Part of a small language model's weights: learned positions, 6045 steps.
MLP neurons of a small language model. Each row is named by its layer, matrix (up: input weights; down: output weights) and neuron, and shows model dimensions 0-191. Each number is 128 + 32 x the weight over its row's rms, rounded and kept within 0 to 255. Numbers have three digits each.
After each neuron's rows, "fires in" lists the words (lower case) most often at its 100 highest values on Wikipedia text that the model never trained on.

L3.up1000:139103143093103156127091082115096114094099162171122111095175112148092156114126150152194122150100109100134146159148122168152109070095124111072119126149123141121132119108058170109144182138175155142083107158140119116141122110114165087175099143155049095082150130139154113137172100135104099148094114143154129173101099136069150114124122127094144145135148135046056107094119144056132162142137139119154065172054166115131172130160143140117084166177152193161130111179171165072115115138142158097142114128136197147136111112167087139150057114056137100152098133112175148135082190131112160148
L3.down1000:120172165114092143101161119103152119171148166147098138154085120173064117085047103134202121146106184123140103164114139131171092126100143123131142177093196108082123086133083140145113150089178159181143060115135139059133144131142108131162098129145096061111151095143106133132154093171119110158102160134167143140085159106075142057118080153106139158165119180125090160117068119159116146099135143150152075092115177100120131113199212084066140134194124160110140104139141061053114137178135134052107109135167169170137102145093072130164107101073167129139134131151150137126147123131119182128
fires in: "were", "been", "was", "are", "being", "be"

L4.up563:148114089074125095107074113126145177105108034132104095143144179122127133121136167117131106143141130238113126139094093130131122134155082181138140139155130113124159141158119170122099072127118145063183115085132167078141107129139138164117142113116175113208107109140103111127124078156154125132124134127065169121143109091107128096129089167114144131086141114129117173177080125100068128163103112073167127093127058126148145154133137160185130156136179119130052154138127120060111185107141147052154114134088122104115157132094146099108081139131133154141102120198099146055227101125117116109
L4.down563:117095070141103120205162159081135107090126118120094141186125151133080143147146171127127089091176179133107140127174175130166080115083063141129154116125160099072068154121154166165118096170158123149079179122182104080104086186133160138163109155068085070159113127108144129104159081121142124123124164114049123127115169102080090078132043072151109073165159089112096142119094140157087101090138155155172059125159151166146102116045132122139104133154139130167117187074122144092114130118104162137131109104140155123245126148101147125106121133134108112124122076178122145130086178140058089130
fires in: "this", "in", "a", "his", "the", "first"

L3.up549:140138129159113140147124124144137067122132141151153121171158163119162153135200115123146107115124071118118136093139092115101139185095163111153135149115115144131128149144150141098172078098129155126065120146099162114121134092043091116134171146109163138115122112156122053086133112083146110180106143121140107122133105138067108086111115080190083149136088139164123143160142128164157122153105142147153211164140068153134136159138093137094139130148135071146087141117102178157132057134115097153089114097129150152106166120140066100110091116111118094123133115053135204121136143125133044119
L3.down549:139142140170168126150111094097160139117143142122142151138124161178094177134103146122136105092105136150137116126099178112118135127174196066145121156104181130169107140071094110105171108087163129131146141139102158092143140075101111173155147084169139101064162150214099074192037161127101153165155173115123132073105124104156179116121102138098090177066111142148075138165148100162145157144069158151206137153130130138146078152085166118099170080159163120163113097121095131152123096114150118136109105087162135096152090141193125087091101107132119068170024142103157158105100107144146126120
fires in: "of", "from", "his"

L5.up85:149138157108092141130115162146157140101066091127101109112135124140121136161170109191110166125155112134143175162134151098024136115126090105139156152085108136111167104124147120138131137150169125085097080113150111126172114071142089138117120116119180155091119189153153157069137152099112144107144119146124114143155138185122104106052126152127107123147137174174130119131150162159061123147166120148131160160093027092152158171110114061115152139126216103080102204129067157108100117139104116121136092104116151132150175097149160125160122145132110134152108099116123180127090181082149062096
L5.down85:141065105171159097176073138137157086134171146055126092112116161092113172141164090142174117138136115100116124116119168151081158091183144157160082139146092127122144056142118124175134089111099125206102088140135126144074145102168128115117198064130143111092162144097124114111049122083101180163152200093148097122093149132136154125162118146097139098110126116156153095199100155157128102099069116080148135145110111119077155097092120127121127122084186091111130154197121184153157079149170114107141118148183065124057133199117157136133088112129154153069126123093142145149139105143113103120
fires in: "the", "of", "its", "their", "his", "top"

L10.up748:081130152130142052107162128108127173115116104151175094102179117175187118197133122161148134114145070138093121129124142131076103106150127179133115098101125096131137166157159197127154117169158088058162150160109082087114138173082126150180145106135104155126162110176121090148143118128149113145102139114070038144139142187194202095099148093186158120094130122173105123093075100148109146077153118116185122155165142106125200200076105086097108135123122157114123131169102136095103081134101166057123123102157119102144149133076139140084099086113108097121137139076157135161132184085108180147
L10.down748:105178102127165125122104120179080132081136161164138112133145173101161118099135115171114149118120152115178119052103103111112122135142170171116110080074155153105116089144081169128113163102107144172127123089068090138183201125138150152127124080167155220125136210144117147111095129074132157104126125162075069114159110144159131120115125122146134128127205182176117162106116156162163175103153169083128153160161104133094147134169144111153123115094160112137086082140099178174104051137142201070102073062131115122103118179165171154112097109129133116124085131143173128142122124098091165098
fires in: "the", "a", "of", "and"

L10.up534:100162105150115131140111144103151115137117099095064106126150174153169157158091125165083145134086111211161120145162162103069130103135046110105113117146151171126122111155094121114162142134195170117190111096171113105166076137184172141151144125154108084124130070124145113115149110156105090182143151103145161183126153125063107182092160155135129141118150069079199147151149103078136124149192152103165091114110107059155089154135102171153147079122141168130151108089123116088121112125152116102105145103092142129068227121140149113140143092158184149125124051103106142119041145096133163098
L10.down534:102155081144165140127124173110136116201148178112147153082142118117149114110175143136128151139180129109132066143157228146105183101136136131157074106120129169146086105097164097117159151099074083175124107175119164138087095105034065140138118156134139191105114132181140122143040119140158138126132122166117171091118183096106157130099127139106135094156112150109182122106126173086144123084090132157145093121124183141131124115121152107152114182098087111108115086152167109148086131148132112095110151156148083094143121092094081115133101055095141124178126162116136109151036142121138062100
fires in: "the", "for", "to", "of"

L5.up645:146204090136127094144098192117074109172135093148126127148135138127149094112173080131161131149089129107135119090134113173110085140151151142061217101084153127126162063175110167197123142109150121112076122107134161120145144077108147112215181162085158102123086122085186125178132156070101172108110147088155126110122097152130137172166150079160115158110137134147185108098079163181123151128120147122093199133128090114117124121116111087162118163080097150086075150117155115127086076134143127113106132103153120173109134160205182170130115108134063140089130113069116093093095136066156141106
L5.down645:134123126181073154168147147172171109213077094219109143170101143095089081150156084147155173078129114037118114088146124160054092141078157152134104058123199128152119099134107097106129120164109159142133108156108152132129064134161095102147153111169112164113107113177157109123091148174157117106109117124146127197082187185124169134097150085131149175158149114126153148133153158135084122142141155112159120106124143046150107079161061106144109148096116120097150106140119121176165123140118142073135090088201096177182134143124142118104058106150130172125143098132130099096144136149128132079
fires in: "of", "de"

L2.up291:144111149126100086142089154095136081125105104131123070158091140128136140099177079130118127071115161152121167145070151200060076180149114124098179093086112109103096140055090166122162156171145084148131101161119095152116069081090164127121215126182150178123077128139061132146118125117158166174140177082141158108147114090088140175073144132160116171159140150144181078105122157143176096152161143167138116127131075157162135154143130120176123125141121143123119121123165162129123074169052118097148141143133090076098206187162114151110106126146105118101097133126099160142159115170157109100
L2.down291:140182082191162079160150189163147147166171136133104161144161155121132157178132108102092147061160154120138109093129193138114123182168105093114108108118204053101156098085149173063116134131122130172123082152128134166087080111087151178105135102131113174118144125169109142122158154102130130151130125149113171101103223125140138104080114156178069156129159109156161132128141183138148068095128133119149096120077114144133151139154144101138087136163157169119150093149147155129079046178093151117110090087077081136133155185145091107142062103186120146127136087150134097131094071138155055078
fires in: "in", "the", "among", "of"

L2.up204:123128097149208157166129136104104084065100153118155129106136224158109156160109139106108083121155109166131139099131137099143154148108089101113244137102120195186128139110176164112109055110127122099074118132108108126126169108141094137114156124149208148105126168107137147100169078101148161117187112148145097164161150137167106144080178137123093125097145167081150110107119114088134159172111141097116109125112165156140069074128111122136153081174146176098160120120100163195133171178091098171153156115115135136117144150125123059141100154097145091096127126132113099140072161136112066069
L2.down204:084153080157203141166167136102151081093073173115164123113203157106120138135142094099153098127156129103116143144117147123139117136159076103160150155114155213169094130131141172197148048074120114121081114171068120109091142051112132143090108086126220120143140113095120154097125137139144117134164144098119081206126169184196148134096162144137106123081110144106101171086152072090111104131100139186118116106102179174139065112161127121152160084173135168127134112089116108148109130153133106120101132092137141038121112149140097080162104149125152195132140144155130136137085141140107081104
fires in: "s"

L4.up752:149190102134133138084142142160068142089149112094145113148146150144144190091105152142155125146205168142124128129134092171145182094139137141119186157098123162107115096148112168215121175138171103100117109157185152154143182085101161119193141171126104141080153128121111157132161084146106153087115075120120093093139087122104045070141143139133081145123106108106142118147121085136110135145106141081169089179117103152158113137134157059139097115100097168097087103107212103095124177101083073153140109202095126165137126176122179154079049149102109085100111141110087131143103176109076108153
L4.down752:138110107151150162203126156109164144094061108136095112161115094078109147122170171111110170131132168155123128184067098130169062097130096120087115108163116117148116166132154092083060116170186151140082156070136138127136098130074150070141105161113167157164134151144093080115158141124132127143128146147064129156033124116123193172130143125134193115071112114105059122116147120160092136086167129159107091153138070167165087166071201121074159135107136116105160159096105134119112135115153170123070147098202158132182141123100056112141178123157133155140141137114194104133110143187141097066
fires in: "the", "their", "its", "new", "a"

L2.up82:068140145106116122132136139049091122088132158102115116118162165079138129152104142104125084118133101142086130164146143071162097140168142160083156124055147082103092168127137219123089116172149165178102179125114188136128113155156088058118061153081144161136164206132115092096205113074113152122148146127158123193148177160174098156111135108145096087113095146100132107191147109122138072125150118144144134176205090142165133156072099140180136102150085178115150096087112119105148153101092071141087159113176106089105165126180135102150187132071104133146105118109100128126091131160100132060
L2.down82:116098094196174119186152122090159117087077135105140124136202145098094109111119111142121112123114129158140111137138183104119082157113108152125118161101127069121097088134128196143089063118138146113133167125122160100100123158136090125111052125130112119106170164124173096135175168093061128149123172132136135154069156146170111153112094104185153108127111142129172138158108095084098076113097126131121159086164147128169102115067117095156111114148098152129162083094096053125175177164130063156123136140178123069121162112126094096154173171097177107217138074154141118171081136134086153073
fires in: "a", "an", "my", "s"

L2.up400:132138105136105056173154110112093129147122182082108121122084180127116127082145158139139102103171154161176124116147169126131086108119143110120173122137142173143143148154132178151140129140149040129075098110088157152072144084150109119105143160115190105163147143114092137144159140104200074141133152168147124148103100053145138210162135099098085100072156182111166131123183138131067101122139108162149061167142174113102048123076175095111144143119163134116093106182097147137167143156105105129113129169139106127116145181127151150159138116149136127137103084100086150149076163156085058088
L2.down400:123111130152101092167155108119137137167141186098143074108139183105122110132147166110125154116092174153184120085143149130116087096149077110139168120151130190127106132147132140173116113138161067142127147096139112119109158080153113124088063192138152155177136117093107143162200158099142111178093201134144172182111101103123150192146128084134099139100158175170169144116106130094097169102173127138116120172117130119053100121067131063113133100080158129104074078076125151066156145157118104164146178146106092077144134174089121076113134087137218139156119097150119143114098105092137112125
fires in: "his", "her", "special", "s", "personal"

L3.up946:096159093145122059149118127100133096101124111143178090166126199126103114189133156204137106152140125122135112142116136136149173131092171114135133162166094187121106100134113127174150084127131125103063115082133085067142106142117094102071159098109202134157118141087153138112156105119167142073169118129152150138153137088139091136130088141069104167040113159139101103131169112100150122186123135158100080171121104136119106150199087179154177090158170118123123085124136121142145137134105124109083147146099103118161168145123136126166089153130158148093130162120121155170105096130079058074
L3.down946:101129065181179106152114184089140113134082138151143090107140112115146087089135114150122131076069122068157141109137125114083161072125084134144147160156110198125148107136141141203092101102151122155097119151136160171145104111129088139125131078065132129109181088128223131073167120104128091146121171104143106147084124105185159141131124131098105144084144126128177126084161121094108102108132146103164139108138143112087128089104158172120144120116137151117152125082077138120150112255138094072117185118116114125106142192146121075146125139116178126088169137112159135184103131158109148145
fires in: "s", "their", "girls"

L4.up463:136151127116156137133150114065113095156115139162125103077147176107078097138125106115118091143115122177085110113097137119157125118118090078118199138143093198130132148083126096209115126144163129112119132143112082189152091114168110096159163156035136136147108128083168109183097114104119163050164084137132091195119118142118137095113120111104082107111119149095158119125142113101071148197076134101075097123058172194175104117124164110191153127160113153090074157125164181180186198112113085093119123126105095121104158135192094099142110147163134079130149092103111110120154180153134111102
L4.down463:097136084117120152175084158079163165168128159194118110120151138140126132153153086124162101149200114097164108141184135053105161128141130126140129109134117158185113112103127184136132044138063133070130098121087137121123108164086108124111139136130176088119188094155152116145171133084092167122177134167117151165103130111204147163143161150146099168113092129084118066113114094149136138109084067148128153136122130115113101079104168116179074144143147143109077137063095133160141067135171088118124191141119117088167175134147126118163172127124131118152129109168141097152121132142158099064
fires in: "s", "his", "her", "girls", "their", "having"

L5.up255:121174138165157145183058113111168107153143084144140100142127157138087146199108164155147032152135100142110098111105145178132153124128124066179113118170150099086125172113108177137071135071096134116071132177149183152109169132115133111132095168122163174100058176168136078172115118148163145162136156115112200099081121120133146157120152147126075095065153139142112191145145134148149101135115103095136112184129113101135139163118128101105143206154097137059122152138125172138154073109102130136196117150119167137105109071111124073133136131132095119128138108135098120166089095120120184138
L5.down255:149131153100150112123145138152149186148116171199113150112156115147045137117097102135189127115132134216124113148140108113120120160192097096175138119119140114124111076100067081121059116128094096104102102147089128186068150140168137138099156144105157160070141155162153152122097129174191164093134113121162113076134168127108165099120133106157179130077157100200157145086105177121119101124158138131142155139129186115138108113141213142136147119092126123185097104187146125201079056094133149118061185078114145121120122144105171066121123103101078174103133092120110149140136125116131136110
fires in: "of", "the", "from"

L10.up61:145127130130151111123096166152131033179132114166081101118132092128083105134080193171135167103065113134168133160119104235092085138135117153056175115184165157126143059152054149132179181188131106103130162131179141134145126109141168126178134149085137140123104171164138150163103132124141172123120072091109163087151147116139119170066183086144149132107132127113136111124109145118120120155101109083139185180114110141137129124144124140188151094101141170169150068118088127067142105135094136091088074098138070120127128095143190174122117139091136141091094129090114149102084124123153153077
L10.down61:117179157186094107142118171123143209214109089093089169111120033135163113096087067130128150149100138121151158163165154168119164162096126192096164113119181167138114146179190110162122161133106169104135105123114187111062113103125076124086139091189092070122154073155144166142161121134122168194070117103149102174069139125169127109107183066134106162133103076108115099144153157102105118113114156128070132151159122136090154123162101109121084143125183121165110113109110139129128079120129168109112123109151113164075105109094118122140085133138088188064163159088150125129102112135164128073
fires in: "under", "of", "near", "to", "nearby", "de"

L4.up453:093111138095157108150110131155111189134090110062105137095149156132102143104174111156117084153197106135093146107151078120121119122166079159095138129127111134098136145150118103112048104122138089142031154172099121176115118098158100141120191121122095140183091113130100103166139160123091117143145131188154130164164062164129100143133177171190155157091137096135136111107135112101106110206132146105088095200150095070121123158126124120144143140172103126094208137134168144153071154174060185114127168155094157084114121125133120074159112120146200123133175090182150117085086131050105096068
L4.down453:129137118127152145203072086067115117131134153128173157114190118126080158111157115120190118090151145086145114150088094110126110097126119115159094114099109176194155094079160154163118122142155113160069119117101114151078167149137051123102197154101176186111108104087131172105150164107133090143069183122096169060075189171149131129080092155103131099126129112086082136096099157139139133151168143174136158153106185123146086126109153130158134157181096134144164064108172133208086115160164066163090193095158125137095147171126150104086186119133126119088072109092116118124075153112136142091
fires in: "his", "her", "their", "s", "its"

L4.up201:160147119179100163174151169120089156147152174090124103115081154166165082123072083157125112158159149111210159082157109155131149173137144078115122098126127129124138164162120132182125117149118159093084128159145126146191087146085099156156119132109088145111114140158176155164133108076184138126179101127161145113088127082125145168140088141090161125100164107136159104065137172078141127158130163086116112131095098151087159139148173052136132126096144123080114148243104154086120063110121120089099197141159129163055150120172158151105125123151106135112099087158054102103084151087151121101
L4.down201:145087118116112123124102105138156183127166183137141138106106109141157087083168123108140115099130170074142119135152109112110130150135097100170123119130151094202199085099068113135131171130067114152108098170146123113149116150154171098111071142091170077082142119131143077233097148128173106149203136132116078146113128163171193125114103109147159074141134131127134154097106187176114118103130161112126184110088114097094124114201149094138176131093156169138129161137135153126177072081101105126085128118172131190117138131148116170142138160079105134130162092136109081118078103142134109109
fires in: "of", "for", "institute"

L5.up669:153137163086128167118112149075072134114127081103092116108146179106178131128129145118129148136136054111147122122160098141146125104138134085096160095168148165105156145134199216157038120189061097144132084187151151076105134075156124124125165133133198169071175125131080118146094190120139178115096141215135141163082093145100133137100118137148095128106132147084156112135144152120151104166160104135108059159086115070167131127094094147162147149065115125122188146127111194168065050155138116175151085145181118100113126122181142163168118141102098127132146094139126133116107126145169091066
L5.down669:122105144094116137170127165153162119152136079113112127110162138119102164132140150125100143061105127092122107121042161091115092129131074171160126165155099077116119157144134174136112068127088078178162123185138107151112112113109162140085134136126148120154182092190098136163080123105105124121093102118158111157170135182093100088150133083199083109143158118139126200125129162168180091120123147161163109080137117100165203111144079134134109120102152167127112121174138146186159128156090142143138070132184125096051125139116104091130091122151105107122114130070105102161132079140162146067
fires in: "the", "a", "for", "this", "in"

L5.up801:179109093122104147139140103151127120144112054105101070132079110138073155088081137110149110094142102153090134194094129135145109124136136194117099136154167125140131128175132193125125077165116158110145119085130161072116113100128129137089162116161148160131158156141141114113146043161094150114148140110119140173094143155153163141144112141148116121107177079107131186115150100076122131077129123075130105051129079166128149187121083156162112106124109066176184110140140180099096102115130147054146111169155070167103134151177150059169125068112114172131156107091101100136139114107156121117
L5.down801:120131114138144137103153176169078122111131112109110152151180139139138143143128158115130158179080189168109052086106136106209152105052125101069110078168110145143143171080167099134094134067129117093125157144175141054129139164088146118142127172085129097193077131143099152141118130144120134143129123167134079159141139068083083095127122111115033095083118129122073124135103153207102169127141097127151076185127103121094124066123176152150179098156147110110144097161146137128145108123121107143104159085104188088208139174157126090125097153174059109158106174153077123105089120138111126125
fires in: "the", "in", "by", "since", "this"

L13.up810:089111125107168093101145129119106103107125145119116142091122130129074093091113183136168098131139096092079124165126115132112142074163107123155122139142136168158103127159103095068212220134066090105113162077150131085136092139071116071105123143137071164133153064127141124096120136128079136096093151135136137167190153148104119176109172147133134128108172129115135121109096142082130168096053107141177118145100129157155141185158180127145148106171122121113096096131153155144155139114122135151136141211117122151149198109106090104067113150108125107141087175132104145109074123107072184128
L13.down810:160176096135045101080134088106111133121162163138123124154125122154145103079175152155076160123099093174167104171125219159073131084111120135105171252155120132129156143152146084138178062106169172101164125112149107097142135081111068116164142105111109096127098170147107137125195122172166113158118119143136133187117139131060112070116095154123154151127115070062143139158188128170130100114129109109132114115125127150146096120130152163113137128142102186116106141097119144105090144152129121074141102079126148157140090087099098130133125120159140117107166127100112147142013168115072166133
fires in: "was", "were", "s", "not", "is"

L3.up149:160055127103145085126119155123119107146122178121143126159123112124098122110093092105144158108141136143101185157082086126170122054131163186122143130147141147090128028123164206144140153137146165142097092163080090151095147129123162130198140141101164088136147180155119078148146146175085136110187100162117106113081144134122069096097139100127105217123147075080099134107114120118168127083194139153135146144092105145066143105113151190099079180160143108100132110116128085084078177136171197098114133121167124130122108123102124168122085089108123097131117128145139166118139113073095095125
L3.down149:169167161114114070144136056084082128174143162155120113115169127113091122118089135168148091109104138050132095167071065142161154062139169115101069139122094171098135113092100103130188186119155152133090086169130082124124162156133105151157101126151152098135130163142120115083144145099116076141117138128147121136145182133133126114131120149129099218085141152131095130077173105168105092123131135162133102192120060160120127108146180106083093159179062113130095081140112099083056184182134131093094163175114143119137096093150104151119123098088106112154116139151164086120154121060128109131
fires in: "had", "have", "has"

L4.up507:122093097106160116127087151133140118180084096157137128123140151131139113152086106187181089129151125187102143121141129158068107150102083155081124097116128096025170152103129130111079147162069122117144125155181138127120083101202132125117186134108097133186105157102095107169145142128094159119168121167108116134140128099127115150123123109148138156106190113097130111156104115083139103162097176099149146133199107037103173147175148131157119140140119149098106131115138162170093120101071168090107164139168072150100173102154182178089136189128183139128078115147132071092130108201121110124
L4.down507:156137123100119101144097119081132180140164125156109163104133060150105100112117073117138138192094151129145134122079140157169109139157223122104162153131125114182098073108111198154157115171140191133093122109136136156131089146129125159129143105130080096145113154179145091067098090112158122143081099104127210071102145103118150089094106118112170193145120150128194160120188110116098152089135145109076151172120135122096137164160177088144110124110078123137163086145113116075105067127146146132166104139197100094126153101135112150026124092186096102145178159132129144117141152070147142129
fires in: "for", "with", "the", "of", "to"

L4.up171:127170117139177146132110140133109119171064157136110117217132166080135132180133151109114110118117084113106114177146142143073109152152137134135136128122143119105131113080068148100131169062129133096099118148169132151133100073133163157139091169104098112159111163168161065199107134121155131167161111134138137144077075130141189203145132173165187134131150137159177144111159108059135095128152116126167162134174099121158123208064077113186154191112165187125118086128094115151148139152109121091114133109194144155115121121154103139130077106136070123149121083099086157124043171128083069109
L4.down171:134120176163128136136127188159111082150137181224088135147164184162099148133147133140147110110139116131163117166081109160171079163143090148110110151121130084200080135159100149143141191084098104101055130177119129129091126141210141130109129122129177174099146102185136123092096162135140098124055122141087149101096114134189164110122138130147127177122139137174095121119186182113125080118134100146168106136161119148171113088138217162119110194095142138150068114181127081134130062109133141154105162064181158132096149129162072157087112153165075126137133104140120072155120104142062132096
fires in: "of", "du"

L5.up378:079115083066155074146104104146087215201112135146109121202086135119117117128118149118092162109095097149166172156127159151190100115224111064152132197130140124110115165103112143128079145143124171170161099111110127100089156109128107102155170124150082144095110073189191079121165129091131152068080098125138094153114128181092153124118112090118095167173161127145085122078119070133139142137144141161079097108161175158141086141028169123113126162177081150146182073113125120068148125157083164146139130141115132135087153105133140132118089079172040133118081139175108128154169163144157146156
L5.down378:182112123136138109110108093028145109089166103195140168104102105123094129094255164129151124139129178176126089124122095136146154127109136209186130129163151152138110076121181142154138123093111169116100108160129104122101119165166151180074127119141167099148113131117128134126101154149158086158097185117150109116090133079095099089109134097101168169095178108118142219158057157178107125091119109124154124149134128168108171065136114187113149145146104163166111088173143120154099130129131088092106151140127126094207111121094154169132140150056084101188150107094133074159091115063137137135
fires in: "had", "have", "has", "also", "was"

L13.up297:137152112122111127182112147152179130128127128158125113171122131041164098144156155154163064077116104168098121138213180210101122155163108096146138101166134139126111142156118118135150141176117160144160101143110126133074104123102086142153160112117122121165140183093133151139132063122140064151102151059119090145110169114121107136052137186136135171079184154094166096171091159102103123128123145108122170171109113102136148110178119102170164123119190108142165113126134159170147144108126142125124130092094099075105133078148184148096143139136142091120114064095107197061098078122068126093
L13.down297:124143142190129111189140182150171141132146120140117140078161093185117141152114128176136141183162163119143058114121147133135189124093131145149164122106134146111062123130070101100110174119087116160113113131166159151080050108170125094077174113069153106123128169112152103134112147161101120109136125111096134150115137059127108154114152104163104140187187081120141132155152114144104153131115111154108128154113142083125166171109133133156122115133114131158022121219098105144124102104170112116154059109125104172145088148168080085132092112131104095100125114148124169139031145158146106111
fires in: "by", "of", "to", "with", "for", "an"

L5.up395:148111105136152163139082198154092118172101126096157114197119173129119128147146138169143100063173121177074157081145165141134167172141112151107122090118137104071101140116141184118117130111103137110095169145173144147098153126140103137139148170128101116095097098198186088153129133112200111121193115127138113128080108129117139142121116125137090164102112087132152175156181163072107045097089200107128155103105100119126175178089158095131111127121154107156082147129139136142100088096100076158097173130156127095134192087093168116097105110122086070126084118124108156151098126138157131102
L5.down395:192181117147122157139211151160161122088136102141064078140150082119104159123115117145160134116160197145098119150138126127112114164115089158108167145165117090135140180156147141124173146172119100075103112177122068171104145133129100113091140132123150123089159140158137151037126113117121130205084189121070123106093123157137154103121103156131113161130169082130159140136191125167130062154081175118132130167182147118134097135121212123095116137107145127153090129106172156173090059145103209076130125140142107198107174134141131054101096121149102115093130135098087130141144125128163074162
fires in: "the", "of"

L3.up943:126132123123125194085142105160149138142104102164099072116152190127173168109143188124152193106160154148196138127188148072179100185156144151082052157068158105141143117153099104126107118096154149091124152124087140076103117119080130195096119119074103151127116141100062117104126092108116146101109084132091100085110148180153138128144138111188103175120176090083082129142106101112145139098106121105168156135133138138137090123135145083118101154096148149150133127081159164064132074102062113125181184110125158140180106138091140155140101119146118123101168130155079118157117153151078077094
L3.down943:143102143148166138170186115126121114086100135173138085175145163153135087153181105142067164115121202135107130123154126126146147145084127073100118125119114229187121136107178092101088142120104111093123213127120094119121111175140090116146121131093095149132153131087137105118133103134117069127161090135143112100115149126135144189137097123071071130187138117169133154117121123064082097119109109142157125069080087079152097168116149140158115149122126104189088154087082140134169119181077138182100145117112142126205112102164127151097160146204119143137144077219183125089075169155115099099
fires in: "first", "this", "next", "same", "such", "final"

L4.up930:104141113120062117137127093121183140166123112100146123114090155114108154178060129153163075105161142145133144130200067195196063130154141141128176097113128128129125170143122108135044128094127110152079127114081095159094063145096106143169134082116160133152154116099166177107136135113120088129189158156119156151147180068132156159103129172120168110111123144089116099114121135068067122099175089104140099062062148113154158109143095142115102112136120073152179063199095198157151168122137153100120128148162105139120153105119122156172131136139159167131156081103137150134103121167113106115
L4.down930:167110098168142101082155161193192111093161137145102149072113118174108167146121151066171097102048112223126097135203223150176073191168188115091094113104155143181140132103145095166138129125083138071156096159108116104099124140147133125095134096144102113150142126108090081191097094118124080105158131092106107093136163129099131141087122134118201113158158111104121134160114147124111146099124139175167077095130177106174152088129168087168123117171133144126138152173145163152110164156122077107164164125140107094134114122098122102114173093158104081106074137125119122098147151099127105139
fires in: "and"

L4.up636:134087137152123113129116160134164173116099120101122171122118127168117140134096126121129172102144151110149075126127118118118117118176186141073102130170131098187140152141107103098070104117062131126084167163062136175079114095136158097192154194093104147065126156175159086160128102145144129132075093107136118109105113117108103164118147163186159193138124093175153222208140110164122136083105166113087140153134109112125148148087132146133120133183222136141146085141149160097136076106071174085146167071212137159139137085167093124112087086134069172119113156109156109180105143078100138143
L4.down636:119109129101127097167108125153158160074155130170119076185128135113109118134150090110169105184111107142157112168102126143142086163106100115132124127145119115194117170164155168121118141098143116087115121176164104087106162087218122142114131145129080084111100139134107130118142172168143130119182150179140073131128165187120179146160146105126158172124101108136110190142126166113190131145147049120104213114144065210078098062093192129156060167141152139154084167088135176092116054086151102109082107083168122180112151188203111122097091093140117135109085090059153128125076103142099082125
fires in: "of", "left", "ultimately"

L3.up672:122209178143158076122143127095159148189104134100134085110112122179118078180124123136144166110120135140128101159095103167192132085091203115102181187166190109111119137135113190086092128079146201126127150144118092111104195157119136121140135136122037111147118148173136102095151124102134107129109094154090117145110180137086122097116115159107077121150089152122109111141153124167137159113173080044185112094098149178143151103092134134134175150160074112126148149181088118141151049135112106119122105155175165126135132158103048112145095123098195092159065114150187164104128167116104114117
L3.down672:149078106082152123160072092096085124124139163133109117161109119157122052156082126137177126142145136140112116186134066114152167119135141110134097139182150103161171120128148129106097130129102124084122173158155123123097075172106118111122073113173154081118109172160115135098149137136128184151140154092180090140093147057091076061152137116086119113118089159119169167145140134130130143159144058139107221178117174134135055147099158185098146114168120122156062129096157177112128116202122133126142188132134100093146142094103121130133140126130072084159141172097160191134186122101126059127
fires in: "had", "have", "which", "whom", "has"

L3.up376:086131142155112169167095152147132119135141084093130168085106096138118126153152198118118126136153130127133165133191117206154129078154110155173150071116128140121180146172112162133089138106139096129112155103064106180071120086134135161070130174130150105111152110128122170108130099072128103092154131121110103089167145056129114133115106184137103094143089195108069122095059191144115125104165127136089089130113119123157161093098173130118135146178145087187198148140119166177137138096144156133131152168110137087100128117128106168178121134151129095084109078067114155126013119116151091069
L3.down376:093158133128130116135089143130132085109158195105084104077145127143156127139118106069204094123131159148169121122147192148114085127178142145156119102104137117137095127114129137088126119021150181175072130145139098097128073163079116197096102086159126080069157120154138110106121053141152131091121140152132119174192164110137142099081145160138208115137181115126096151092145183102122133111119129115139140115123175140175150103129113144140096095120177147116165147156134140162068168099126064079105135109075087081146175129146150063119073134120109148181069121135175116092152131109114145127
fires in: "and"